config.yaml
hidden_size: 320
positions: "learned"
qk_norm: true
tie_word_embeddings: true
init_std_o: 0.00526
optimizer: "muon_variant"
warmup_steps: 0
decay_fraction: 0.893
final_lr_fraction: 0.0
MLP neurons of a small language model. Each row is named by its layer, matrix (down: output weights) and neuron, and shows model dimensions 16-143. Each number is 128 + 32 x the weight over its row's rms, rounded and kept within 0 to 255. Numbers have three digits each.
A block is one neuron, or neurons of one layer that tend to fire together. Before each block is what it responds to, as a language model described it from the Wikipedia text at the highest values.

Fires on the comma inside large numbers such as attendances, capacities and vote totals (8,305; 3,000), and weakly on decimal points, score dashes and mid-name fragments.
L6.down97:096140132110117139108123106105122107121126155126132161142143129124096146114129139167135149184156128169109126106075137133097130079115098082083071132149167064126148080198129047104100087135104143131139187162129109138096123153118135173091139132206158123165094114124087165126135169110138134084079126148121103191211079127113050163129123120153144083112156100101106159073144085074138115109069
L6.down366:136151181115141141100197111112071178108157086099130158151135149097161156121135170112166160111100146112120124145169093158108096083114117112117086112159112148089151115159119135126131156085113111174093175090103167107145144128128196176167173177155166115119088091106107088098172176183102098153159132111094134158152112153173119105117140096139232145170114197162156094112106113120097166092143
L6.down402:066128148135063171116100157137126188160106110085129142158120143135204113095156200103094189082178150109132177128118087096089061183162136123088152105129092132119141169178111119125152133074152106192127128130120160101135051122173101148111126141230127151106179088117105180112171124119180153127119153092092121123166140171119149091077101153104153125169133164163131116167074157133123108156123
L6.down525:154137167121126204143159167127069143139170097124141107094070167104124140105076118075157115114148163082053097210196150093087061154128159078084187114102142109110152143150149117094173109121174132143114143094096148089143149128061106145109156124092126193153098155159102123101129131165106175105086054083157150154169125045140113171107109123097112128083102148116151103107166145144147098170126
L6.down575:174096112101130093183108114073168178166102141118135119153098064103123108129117140138125094143127151133147163142070167115179131104162100145146199157151167104141076127102162157166167137110109106139147153112054122108108160098135084189113177125076105110133083100119152127162127161132131042194142144101187121096075126138156091176147154136156135116192135123118181145142077130137117113125151
L6.down775:091180112068166199118160127115136090158138115130140113143093064021119134076117176086092182105131091098126161091093140105112083118105164135164163149098145068060145094092100148192133172084130177113124122169101103160136137164145151141179162151086160098152121136081161165153073187107103132154126085119132122099114098109166153107121102092125108142097125145106161153131128166129101147130132
L6.down979:095130132132205114131103162063070161171182132069093122098145118113193129155154138165157150121137185132119116071150148154152114170138182131110145123155095050151084111143128070118176138144117151110155105162145149063131162119189182150131193135185125073144065118122141145174179101105114177133186120093125117112148082146110107122164080087155106180180241144117114093120120160126110108110146
L6.down1198:146158081189119163124127093185162098122156133102149123159156123158119156137151138085141098165125126083138146120160122061092152111160163116119121124170121109169153128093145092168166116085162137210134149102114175115118160146084172128089115093075155142035137088096082158146130135145211168113117144115104082161147122183122111153139112156074124080149149142102172161142177188153127139162063

Quantity or determiner words such as two, several, certain, various, few, other opening a noun phrase, often after a preposition like in, of or over, plus sentence-linking as.
L2.down850:143151083120141120109164134173194195156171090083153140181141031149125148093112186128070152122064049163113151108120164138097151142146139092064113197162089135133147153164109128068134136115177103100134089157169135142110110103153132133161163087103084167158085133158038139071116132143120126158119113107149114133102154121110134110099147138093204072234140130100114160098133117098137121168121
L2.down1002:113154101141132123093119104123086213104146136126130154138104112121085122082156147155111139145180109137181132112115134182149139116216118144119093160151079147094166093108108096151116100148100089136074106080196116135166154096091095122152162111088104109112178135186137078110176118110133099100109130075155074145109099127150102083112103135118175105169106175068107111082126097082176164117137

Word-final pieces that complete a capitalized proper name in running text, such as Goodyear, Cotton Green, Newmarket, Thornburgh, Presley.
L6.down29:114141140156180086114079152109091118113114122148152111122124144083170150092172123133064135112149180047099100105175169121178170130140110093144116155180079116094150149135084179142154162157132130153108110115057110141122143058109144046113057088150118137093112131181146123095108109177075126073115112130153176163092121107110134168129072138085144109095172108164080116115121139118169207089135
L6.down62:096132156115176143131160128144194133133109131153167123077096115153096130082106119126163166171146181123127123153135149177113148191145155177119100083171123198129129107123078157079134131138120129145138170127158063149167141157107136151137178152026168128159132121102135103122122129138116108129126215132112124111141139079082147084090121108147102157161175145127156163064081164158168130143145
L6.down63:118065106160128132131102085213130103148122118132142152163186114148152078213167201095080143124145166150109104107134119090147157123205169173125202136106104063049098167088115152110150119141112099108148167156087124127106070096132047100094065097101116082085140146103126152130127141173089119082124156113126072119144165118101115162143166136110131119071174156107135099125138123110129107116064
L6.down181:100160118160097131143142101124117151125089112152109110136167166089105144139121115075127096089074157161217204147114133113062141171158140137162074127140124130115119201124101139115154117156084113132099101117064143135121112158152128096142124137122131121106083167142108114108128152085091234130109110176063089123142183133114097102080151075122116163106136128164115159153108109096138159128081
L6.down487:128131078151144063101136158160105121100131138176140093120108094134146122155101089139157130145156103122113123177068134085116136118132125123127140161136188134068148132086112142109144146116160089119154141094085112171127159138119119151137082087112101183070093134173121034118151062108094122129162140149143165083132129102163152125112128160099120163121107112096156145121094144115094116187127
L6.down555:150093103103081114142124130134137067102105111143138100110111077096182140142097161097223165124170130092137194087162165147135158142150151105136062113131063117151076172124173124121140103167127108103122142062169169077125154140101171153148096172109157122045112096110157102172076142109139199150101158156147115099123109106130114106137159159120091109077150120128117074102139152162174107183121
L6.down692:140110120175132068077170101148164186126159128104125083149080172136150154124143114104165139124158137126121084095147114184118186157149132147083107117146125105078159164092126132119124151070132128102100072115082075141120162121158115161109099138144134131065135144150154102157122117094129173082155107192129140080123101130129167142079122179163157128079113166108094143207047140081147080113089
L6.down1075:131114117175146047118151157058123105156126145128167123104074127101177103138182120172119136103128131135091163151202148066129159110142086124109113080121107191125119114116127091095097093115134079151111120059147133130132108110097121130185129162110146126106100064170076093151102067148144180164063149119080128094086161185099130174131142102202179122128137110095176118143134162120180174119141

Tokens right before an upcoming number: dashes and commas inside ISBNs, scores and figures (978-0-, 1,350), and quantity words like over, about, nearly.
L2.down300:095074171179107186145111060138114164131163123075126114143148056087107128138090111098091172108161127105153124093142132133175119145083166099137082106103096098134156113047160150171142155193098107090103092129105113092144149134134115153115149105118122109125192130117143072132200108133107101162149161169089140151128141079126150070144069135166130120113174131161130104130116145126139104073162
L2.down731:104115124106094130107111126160177181182126171131162132110089145186144134106162142065127159125131163142192141141166108125153156129165139107157136117110129100111168173110080144126048123066098104115140125093076167136152184156145084124000208105068149150144133090169118128128144122116128105092127081132101143118138162166086159124151135120104151181081190161082137167131172174114101148117102

The article "the" or "The", mostly right after a preposition or inside titles, e.g. around the world, Beyond The Walls, The Martian.
L2.down670:116064092146128097064061171100103100061151121122132074152126089134134118115156148168092157113159053101180149089167080144134097102139119098137103103154139121161172188085140155096180121103133114114078155100085127131120153088194163175125051083136176109119153193156121127110129178063064166085148116167153155125108127131119114128155126157147112159162116122056126157138089150176172098123133
L2.down1032:137128113122141142088121168135139183130181162134142083114122124114112138098128113192156152115087112127102149094146103152078081107187099113169121058214100161112062119113162124131153122089159107109182098185119125062100111131125105120120073110138089100096067146059144170080147128114128124115152087144180087130167086118104178146137174081109178085149177176097120146106078136137152156122127

Separator tokens like |, –, :, ; between fields in Wikipedia tables and lists, usually right after a title or name cell, e.g. filmography, locomotive and sports rosters.
L2.down239:164147140176139109064134163124120185090144116189164062138116121092112227096093094133163140098132169143153150151133073139159138151171138148143178073126075177115159132140126012114047122156130140094146175070153102106136134131088093116141104107173131112107141096123155120168120059147142135081161123120073127129135070142033132162134098109129136097171180124118108099115093097108168123133138
L2.down252:111112114141138122179088138149105135154166136097133134092153096099130153180101091074140184096139111172144072160126091112092116126100126156148157096140063166188173091139140081113114130099137059135099141114095142086127169180210119119170102094151071180075140165106135096163090145102156179121137111123181088097092115165092176065149128161120110162159113106112095173138112140111156202085124

Articles, mostly the, opening a noun phrase after was, is, became or as that names someone's title or distinction, such as the first or the all-time leader.
L6.down187:065124117110120131125105149133077111082156141174157139096137146209099180130132099150147136116103162098158134146115145120168117104089118082196166180154131138184115072123075111118123129151139119096107123184047176081073107069186141143177090138136121112117103120145065148149135109151178102107130100131137146136117160168157126159134100094118132112147143134156127167166119103120068137099161
L6.down355:066128197154124103190080107083161114130153100164157088092140132119088123143071092187184083108097115113128113121127097088105055138145165154129135095182145166118088141124116108119197131092098125100117135085139095102091124152116084059137155135132101134138078130102078089078176183138109128168190124075117163146110182098137180089170106084075108141150180123110070149125161138127098111131158
L6.down372:116160124164150141129111122112164128163141128114126166122110102211151094119111090113138142128096102096145138098129125100157133113109070142148128139123138113147115134200177137096190102114161120133164124149066121135241124158140106065090070147138198134102176136146174113093135193111109151173139091129144137102169169126165117197158063076090040087109137122097166139155168102102160114116128
L6.down433:041121145124120101100084155158112119125069108141137105173117163130129124102121110104153137157077139090086122080180163131060110112160138133096145060129110121085118120191155154069131144146139150081158118113149116155156129149119129103132113081134086147100092171100092156137106153119181147115109123117074096151150126134126128085184124161107165121168142124092142162145141136165132120153140
L6.down522:101128148149185162116169142120030127180113112139116099121102181128140094125129100095140159104094075090121107116189099142044143150097132135125114119110091136116148148149118096113105100166187104129141099138135175126164102143162081075064149148165107094109116103144121110131073103113159111136153142134180078122203125200155165177117183113114218102160108138112077154115148133106199135135152
L6.down816:110154193220080064106048090157131124157114160120161142122106130135085112128213114149144110170157162081150129183132124145215167167131097130139100143143048096148118118168096165120102167193158107103055146126086137161124153089185154136152130170141103119146143102132126123113092106115080099130112123073168160169151178107111098133169114131116110129103205097098126090100138164093173187111186
L6.down1025:116082128134156140150126127096143167179123148156110209069085147102144136128126186094152161112146124084146184128128097155088138157072136144160066184181136147180098049105073114110132132099150106222103116143098120091085163115116155112113076104131142152114121080170078154142143151139126049154142180178106117128130160130097133155129105131077130132130184119140075108146126100130198100088129
L6.down1274:185132091111090188138143082051162135199134107114086055085148141087081118154109130103145129122141117105090148172154116103143139136089116161177101095138148134145112153136103182163063138098137087174137101148085130144086120129119119141122097160144129143068132063080134115110147131145172116106129071148109147106141087089161091136139148175200074104156154082119149136104121090124117109132180

First word-piece of a personal given name, often after a comma, pipe or "by" in cast lists and results tables, e.g. Sv(en), Dr(ishya), Rav(i).
L8.down7:145151152122099186112093142195103108112096116154129166158175125120112104125139126142177218126156157118114135093131093147146114135076169055111115216126089161165082146154166119113106152155092151139124096188146155086132125164173141125102181112186065104137106123188122102136079166123125145122096074125118169130076122169130156123146165137131108109162108113128181080145174095159124114132131
L8.down77:146138102110116124135155119138090137098154103145169180147178072134144113145103148106132136057122172158232091111141102157123101156146096136177123135118110141152147080143103102173153089135134128091157127085065137106142164128145151096171144175160127151099088128114110105140116097145127175126106057176094098121118082114152124088089106124059070107128094102103093117155116123150123104145138
L8.down192:139177128126111169126145099143173159112133113190090079153121127100134083137120108092154092174180130092154081108094134184130109142130146139160105126172136110184127059151153134162125161112156134146188107150164102116122137139152081138115140135111101122160124126134106104123094104135116045063190133127142048120127158053096103134111164118098137119137059160167105125165129120102131190168174
L8.down621:121147145173065103117110101117084114143166155129114152169089114096159080126174115141175117141118134125140094151138098160129190090133132105146122169181140129101170074149138113115113099079099066119188158137136106108125142129164123137170148147145078078201114170101073129137114173135149145130157125147110121102142104120201104042170145157075152112138090102162170116128150111161086131137152

Commas splitting digit groups in large numbers such as vote counts, attendances and populations (13,845; 40,000); weaker on word-start fragments inside names.
L8.down11:108199181148168148140206095121149102096187134124104211136120107126087099082148142152121111131092140163143141151151133091104149081175102118142062066117128116176099160119102101141062147119097139109083125100171176135139132114142142121130119101150146120138103131125072131109072093090138195090124125142169089151135119126083102163163120122144189138090135102160167139169109183170125122163104
L8.down149:116141155114140100168156082180101124131163106163178167156112066127135114171101126122127119095091106108117140088171145213106089151115144174174124137073155135096112156114154087109113109156157148081078142161142095174131139125123146161159137122157076113117115098113151065157139102104130132110083112103112137097162106100124097094111123135138144107116142121101123100157127183087104179094168
L8.down720:146096133166115176119183126113133124193188137072110136104084123096071122123158173131146109155169132120165167145175130145181076115141115104184139147158126118092154120192126143098115145106121110139144184085152146124141161119129090122144174162113085157128164091079200104114124061160119128134097110100186075219127145140071077131172107138084158151166083154125122119170151184135135161091129
L8.down891:129140169081135122078086128113095117102117075175129111107134106145147045121163139127152102141117077130184111095133090092053161094147087100088095128140081131158109095104103126186061142082083126129117166213112104183115120135148097160103127105122145151119136165140135140103117098074141117128132136165101152143133171152109150124093116092137117115109126092096177167148097163128155064170160

Word-internal pieces of non-English proper names, chiefly Arabic, South Asian and Persian transliterations, such as the hyphen in al-Furat, Kh in Khaqan, em in Abolghasem.
L8.down44:168102117103090152139105160089124160122162184167130123092134136113145142101107083150167105091184106150114083103106159138121083107083122113116148118154085127066165134131075100116086100139126077114146106116097146138104155151150141175108083138190178187057098110126140109094136158141080109153164080149099138130108094093162126107121152078125150115197092165058145166105134155065146092130125
L8.down625:087108120121152146059162102140195087181107084117089115144174064143109149120060148154129162118135112104131159111149091111125128129129123097189093173198113123131119132059172148095131174162060117188124167096127150169123061095134164166097138077146109093142152131153086143170149166116107121167161125041114114149126132077134141117071127109179166124139141095135080175183184106131162164128129
L8.down1019:175119169196138080110118161121123148181150126100141050114140147078162127112139108145096047130117139089128093139125129116117157155116126130113097177170107145120139137191196169157095139140161151165103065110085124131119071074109067083063105078114141132121146094181169100032168129162116074086100073168124122129119062138131105171127128150138186118094171117141105158165132156142172178091144
L8.down1254:133095155142159102209144161145118167105126081119134079156154145059153133122179134123062120116133125101112168125136159082131196050116134135122138148134098061141100146141109094146053104189153140142088123114148090111203091125122062104090123150128167152148130098111152076113142154151130209104105107135128123145093123177121159163113131121084119105176144161118168144134106139129188148118128

Numerals and quantity words opening a plural noun phrase, often after "one of" or "into", such as three, several, other, many, only.
L6.down13:144130057067137170110162101136100125164149166148132145151101139114088115155089137160126167177094093122098119152155135159083151135109085093159119110182110149086131121198142049141137164054075128106085201133154087174151114146141130164097100157130083126113123149147149121187115137095153077096092100180141126109084147082137164218073021113100153173152096143146125076063129191101143125143110
L6.down41:140133088106133136073143131158148126073122161144087171159137081148114109096148170173090079134147130154099154107125163085122197124133140126107166097177057079153163114153124149169113164069112093173153117212156159162112158155085139164195164137145134136156163136128168157069116151117118146135115136136092125132165117161122155155160143130100101127093129138053089093107168135138152148140106
L6.down222:117150169051125141104168172129213105175123208141161166120130090139176142160229114130109146060133116141096135080105141100129075144096108142154134050103131182119122072145203115117117123109109093128134071073146083130169149153111166138143099097146156165123108141130103125130074135116130198122156160194135108172116124124129140120180134105104135142057116077119132141205105092053138156097158
L6.down626:169105104141066158080145158094188145119159171109141197161106158122129070122100141101140125100122152102126135089168133113100165190105086087137121154096092159148167125120132110091107099128130077156112165140145178144087131091080183162093185080110167158136102141122182088089117125121162077120117131095108099161101169145152092097164115075080171122136132164073116127103142123120142118150150
L6.down627:166102123116081205122158073139118192122103156187129175107159091142122108125138098144132114131110145148097168094106130110193110118094136102166113103075099109048119164075132142134059128202087094162122122118105118143116150110153172093150155108122133130114084062095117090143154095108178126122093172156131148111097077161164137119163101131154150164094077144103146124171082169139160163156119
L6.down773:124115123101098190117092090136173125166141152174128082192071194159138144115150120152085135158150184117121118115164145165146160171077181152054127144105142132135128144141094125167136116081141113177115120177141087121169147099156196182096105063142082090125181122126121172158058160111097155142105134181115109096090137138120116094127141143096165097097069062064143131158203082164073104112119
L6.down797:121122141153149128092190135048159141188105141093137114068168156132092129150143125134092097066120104121136143076104099142141110117151160086109095113173107197086133128140115088103098189118140154123141098160156126110078104115130126145165129135090113118122149098130134145119175089148186126125081174113216113175132173155162123141148082127131127147076091169159129101135158161162194113125145
L6.down1167:098171168111139156208086179153121127070142111166088123131163057112126158080118214119127136116150155092138175158084157112092144158113150150146154137135094203107104144147112099128159075138131122193089172126111204141137128116137147155151196117064025134102122141110105122083116131149181131135117134122135157131146068141162124131170155056073082142106129147078097152129144148117103075150132

Modifier tokens just before a person's role or title noun in biographical descriptions, e.g. former FCA, first female, MLB executive, Irish mezzo-soprano.
L8.down255:143169119107085090087051062098129143149070138158121133122106115160161145123095091125193082139109170110129154080077118117136118168082157074131119100074132141151112138136102093118172090191160111079149145146103139126081126094173116170207098116143097086106107110126133138109138108079148142121158120121194141117138180112122106158164067133079073121147109138105168070123047136102112142129107
L8.down905:102138105096123118094146158086100113100196171110135070116127177112138142108167088119115064160107125110156120139088154107103161076152121074138116137133165187156088125155109079087138160106182126124159112083127095164164149181111115082102173139114186103110122096167103166151196151165122115125095119170143088093121189109134110095144084154137141141163136052123162089171202108098145146124114
L8.down931:163198077176087106109121142111100126128099153137064110200169148157150100161127106119050127114109192153087124122122101089134119187160085167124165159191181141159124142129144128180122187098133104157146150130113131149148104181108105129151116131168120120152112146119168074179134152127113106119133120158088137074114153130146081116133120160116152141120171199155138145109141149148124099107179
L8.down1200:096136107141051076141151096116149133036104184199133079098100187116174118155171160157121127130149166115169146154099156108154111056106113166176121096160128146162119164128094135082147177113161137091184116126101127198106163116127063160186119121142161149140178120139105145098123162160150132149150092125170166130152116052105143131168122092144113160114143082147126123066171123138068098115120

Ordinal suffixes and ordinal or partitive words that begin a quantified noun phrase, such as 19th century, the first time, part of, each of.
L8.down224:129116122174129134121107069090168147153141114116111184113146138205150172160142160172137093182091101117108113102126112120090143113143173178147088109138165180082083147120157080131109102123193067121113138040074132136107075079166149136065166118132103121122138160160213104154139080089136104159139143061154146120127153162158103105149126179144112145069134163158101066100171088095132164079199
L8.down280:156134098140159143157100145200102102129137112131132125173190167115125142105171077112106108119118130151115138081164085117123134114149188114134132157173115154161208117177143178151155129097107122151110135114110143149106135123078123182106140150060057103150131190114051087137098123124136104180127111141136148109067173155156056123068177128147184057164097127145092089128134099113148133086113
L8.down395:107110146092128126124206115161169161127148152165139097109119133099167141148110102104044120179096114082100192147098113152133145135173076133118135115092136163133131156099115062173112147081131147086133118151115138171119116106038183179087118131158107115106097129175120165112168123121119088193142149147101123192160161138097159142109098073157188116091108120123126127123157092064146118114118
L8.down1119:216095142118104168119137151115137162109093098080099103152127112149137128146063150083149057105104120128109117146122146142099116067142131153121171151069146150111142107105143113121145127099134068157129155065122160093114144163081100135110147108067078182135091138129097148130184140141101101196154142188124102089112149159181145141087153148164178108151154193110161168137114115143119151184145

Final word pieces that complete a first or middle name just before a surname, often in squad tables and lists, e.g. Gust-av, Stanisl-av, Jaim-e.
L2.down241:109156181124167195136130132143140146124095101180083112124125127179127149162155123222202150175077161134183143147102145114110150105089097146126064178153112172072098137099205114146073127124136185102089119141082141129163133099093145040190111168146124142134107178079107107144091128152108148100119125130105134057107129162168166109129104079113104142155143151128155145077114153126117160079143
L2.down1277:082123159131141139058100136134136097141079162178198096102143099179139131110056122151155099174131145169147172097068134125100171134112123124120091113105114132068162184090118099185087158142157106138116127086092143098152156091107183108097121104190120095102103161132103095142133083125123102121112138159084163082183177168151122109135100155070133163135156145151128079138105124150100119145181

First word piece of a proper name, usually a surname already mentioned, at sentence or section start or after table pipes, e.g. Fe(hn), Ke(eble), Pres(ley).
L6.down173:127212134114187154183069141118138135124188140126116117094082081131162125093131085142129088135117118185143095119127150115130125105151133099096122069117119136154129146175149126153108128078125178085163168192128151120145108136126195168122133148146119083086063146117148042137150153104136060094175150122154105152129189069140112122118126132049121152075140127106150128166101202137137094116103
L6.down241:126091135181068122113116117097173171175146101156157134078116136100114129117101137146157137104140150086102094148141121128095124198086133122111137036157135115103112115129092125149164140061138115115102118096136147157147159115153073126121124138127148132100095091133106120159116120122126104163098118119198125121101180134106165207151064116124098115060130123124071164087140088162138132182098
L6.down242:146069142136113114110142115131062139139015138080137150075073085124051062132109120075140151144114182115065085125138153079154101133105182145151123160159098142142104159073145126092143125113118148143104121045198134205127131148095110130150076112140139117121092112129105075097086077134119149149161145098113085122132096147112172141108114172123092158108145159140081133083128122126148116126125
L6.down444:135071161163132171141120091146131167147190109171119059107165137166098072146118072140123136058153143130132115108135145132093086073130240119112119093133134056097074174059166095103181141132085103104097088115107158086129155177164171163117047119129099136141132186106144143179097155128094088115105102118133162129134167126132109105129124105143067134160171100113162058123101119080083187089121
L6.down517:160146123108146132184169155162125178101120147083144120060112125136157132149182129168143179085178132200170102129156127135120138036102097146087167142094135074108102067217138112147112126165052127115120126106093150111165199076125115087094072140101129070117122158083134084102150089172108079122198105120058147174148194146177174151112129123135094098056115141147085124127133139095162134118171
L6.down641:103137078122116178169105151136153161137155194211104207123094077078108123160151118161102152116091136130099182130094121147122129123135090130115157083116165171096172161142108109125146094084122187139088161082139132054184120168177105120146118071101158097153109137153109136093182143122127069131088098123142147145110159138134126115129112127156100080139131081154151095148115115163190194096167
L6.down903:180047191159127126125086103117118098129105136139117120156159093158119108175171128124219158130107142110133111070155092142189093155128159105107131140135164113107127203197163145113181093151127119098130139129101157131139106123096093119145110122105100149084085114090046146094167098135101194145135187131073133145164136160066111145111156109061154159103136185130101111101145164126137127168209
L6.down1175:152056116131056145136156149129109149156136168104179096122120129120103119160132149123137113106146111064105129111150133090164134046122153187138082164157112136113149147088171161054095114110139156137135108071076158153165117178148117135128109100161110134089109091142112055140137037129126187121155064109147142112105171104130133145126086126108121174107149121121127132100137132129137140095102